MLP neurons of a small language model. Each row is named by its layer, matrix (up: input weights) and neuron, and shows model dimensions 16-79. Each number is 128 + 24 x the weight over its row's rms, rounded and kept within 0 to 255.
After each neuron's rows, "fires on" lists the tokens most often at its 100 highest values on Wikipedia text that the model never trained on. A number after a token or word is its count.

L3.up886 [121 134 141 131 110 138 154 125 158 139 147 125 141 103 126 102 104 146 124 140 125 162 147 102 137 135 115 125 129 112 109 131 175 119 109 112 138 113 121 135 116 123 106 132 145 123 114 130 108 126 136 108 114 134 111 112 149 134 110 139 112  89 164 120]
fires on: "," 20, "were " 18, "also " 10, "ar" 4

L3.up367 [145 141 133  96 110 187  92 158 142 133 107 100 115 113 110  85 121 110  94 126 126 140 113 133 149 125 155 133  87 153 114 123 118 109 138 135 105 147 139  76 133 103 131 124 149 124 131 119 147 107 154 135 135 140 134 136  96 119 122 131 155 134 159 131]
fires on: "." 73, "\"" 9, "===" 7, "\"." 4

L3.up572 [136 132 110 101 164 114 130 131 101 121 107 128  70 140 171 106 114 129 124 124 120 131 156  97  91  84 117  94 109 117 128 101 138 131 126 107 143 201 115 126 103 173 108 153 186 140 103 112 116 142 150 131 131 113  99 108  91 114 143 126 112 126 158  92]
fires on: "a " 37, "ress " 5, "an " 4, "ers " 4

L3.up483 [157 159 163 143 117 123 118 103 122 147 143 112 151  87 105 100 127 126  92 124 104 124 114 163 135 144 141 114 152 110 133  84 126 137 121 111 161 123  94 122 135 104 123 145 147 118 155 123 106 152  95 159 147 125 159 131 181 151 133  95 128 120 129 131]
fires on: "; " 18, "not " 13, "who " 11, "died " 8

L3.up75 [135 119  69 120 130 116 104 118 145 136 121 135 118 118 127 151 134 136 115 124 130 135 127 151 127  96 128 163  90 114 124 131 125  70 166 118 179 119 115 108 129 116 141  90 113 124  87 102 156 115 125 116 174 103  96 181 126 116  83 143 124 136 155 104]
fires on: "\n" 54, "Party " 9

L3.up1116 [ 80 150 122  90 139 133 133 125 130 150  77 126 121 140 110 133 126  95 100 111 168 120 111  87 146 107 146 112 104 123 126 110 153  82 121  93 117 112 145 154 156 159 132 109 129 150 131 102 147 110  98 120 132  88 144 127  94 126 133 171 131 123 184 137]
fires on: "\n" 54, "." 19, "===" 5, "ers " 4

L3.up9 [104 119 111 113 121 144 133 119 112 127 128 128 128 121 141 168 137 100 134  97 113 131 155 104 134 148 133 138 118 123 109 114 111 107  98 161 128 141  76 130 136 139 122 141 175 122 145  73 158 142 147 131 105 134 138 153 151 112 117 123 174 130 131  94]
fires on: "of " 32, "." 15, "$" 7, "ul" 6

L3.up855 [130 130 124  89  92 127 124 121  69 117 146 168 129 114 120 134 147 161 107 129 155 124 108 152 120 108 115  98 112  75 113 118 109 117 116 180 129 171 138 152 113 110 134 150 105 100 134 134 153 161 163 133 130 136 116 170 171 139 129 134 111 139  94  89]
fires on: "os" 28, "dec" 15, "res" 7, "es" 4

L3.up14 [124 174 111 149 110 183 104 109 121  53  93 152  94 127 149 104 138 142 138 103 143 139 145 155 107 115 121 128 141 112 152 165 114 117 160 133 118 142 143 139 117 123 153 124  92 177 117 150 147 122 119 147 138 120 118 160 114 126 151 109 144 136 114 182]
fires on: "dis" 19, "h" 10, "f" 9, "v" 4, "im" 4, "com" 4

L3.up1479 [ 82 118 134 133 133 141 110 110 131 106 123 136 130 149 112 103 125 136 112 131 185 123 108 164 155 129 118 155 100 113 118 113  92  67 123 169 115 112  97 159 113 147 130 131 140 157 114  91 143 183  76 161 146  96 102 155 109  95  78 169  99 105 101 160]
fires on: "The " 19, "the " 17, ", " 16, "called " 6

L3.up145 [156 154 108 119 127 129  99 130 131 119 141 113 153  85 158 101 140 111  91 118 136 160 159  66 138 105 165 133  94  99 109 128 153  84  67 123 112  98 135 139  87 127 131 110 151 163  77 139 148 139 124 187 119 140 123 175 120 116 109 126 131 144 125 133]
fires on: "of " 25, ": " 20, "W " 18, "$" 7, "+ " 5

L3.up691 [140 137 125 130 113 130 111 137 138 137 140 106 131 120 120 151 124 116 113 129 107 125 136 156 139 140 156 137  85  75 126 158 163 130 151  93 147 108 122 121 123 134 173 141 169 112 137 122 137 138 126 102 134 129 122 138 113 173 112 179 123 106 155 120]
fires on: "(" 20, "p" 12, "\n\n" 12, ") " 10, "2" 7

L3.up1261 [180 148 146 108 130 138 166 103 115 100 150 151  98 128 151 133  95 117 166 158 135 118 153  92 123 130 119 148 108 105  84 119 138 124 140 109 121 149 106 130  75 134 147 164 178 152  99 121 129 178 112 122 122 100 146 151 107 137  84 139  65  97 109  73]
fires on: "The " 22, "the " 20, "called " 6, "formed " 4

L3.up1406 [127 129 148 131 106 120 165 108 145 128 132 149 148  85 167 146 170 147 150  83 141 146 130 131 144 127 124 141 129  98 150  92  89  92 116 146 125 161 110 140 102 161  99 108 103 137 115 150  94 122 128 110  96 125 166 128 109 147  99  99 132 130 128 121]
fires on: "of " 15, "two " 9, "many " 8, "several " 8, "three " 6, "some " 5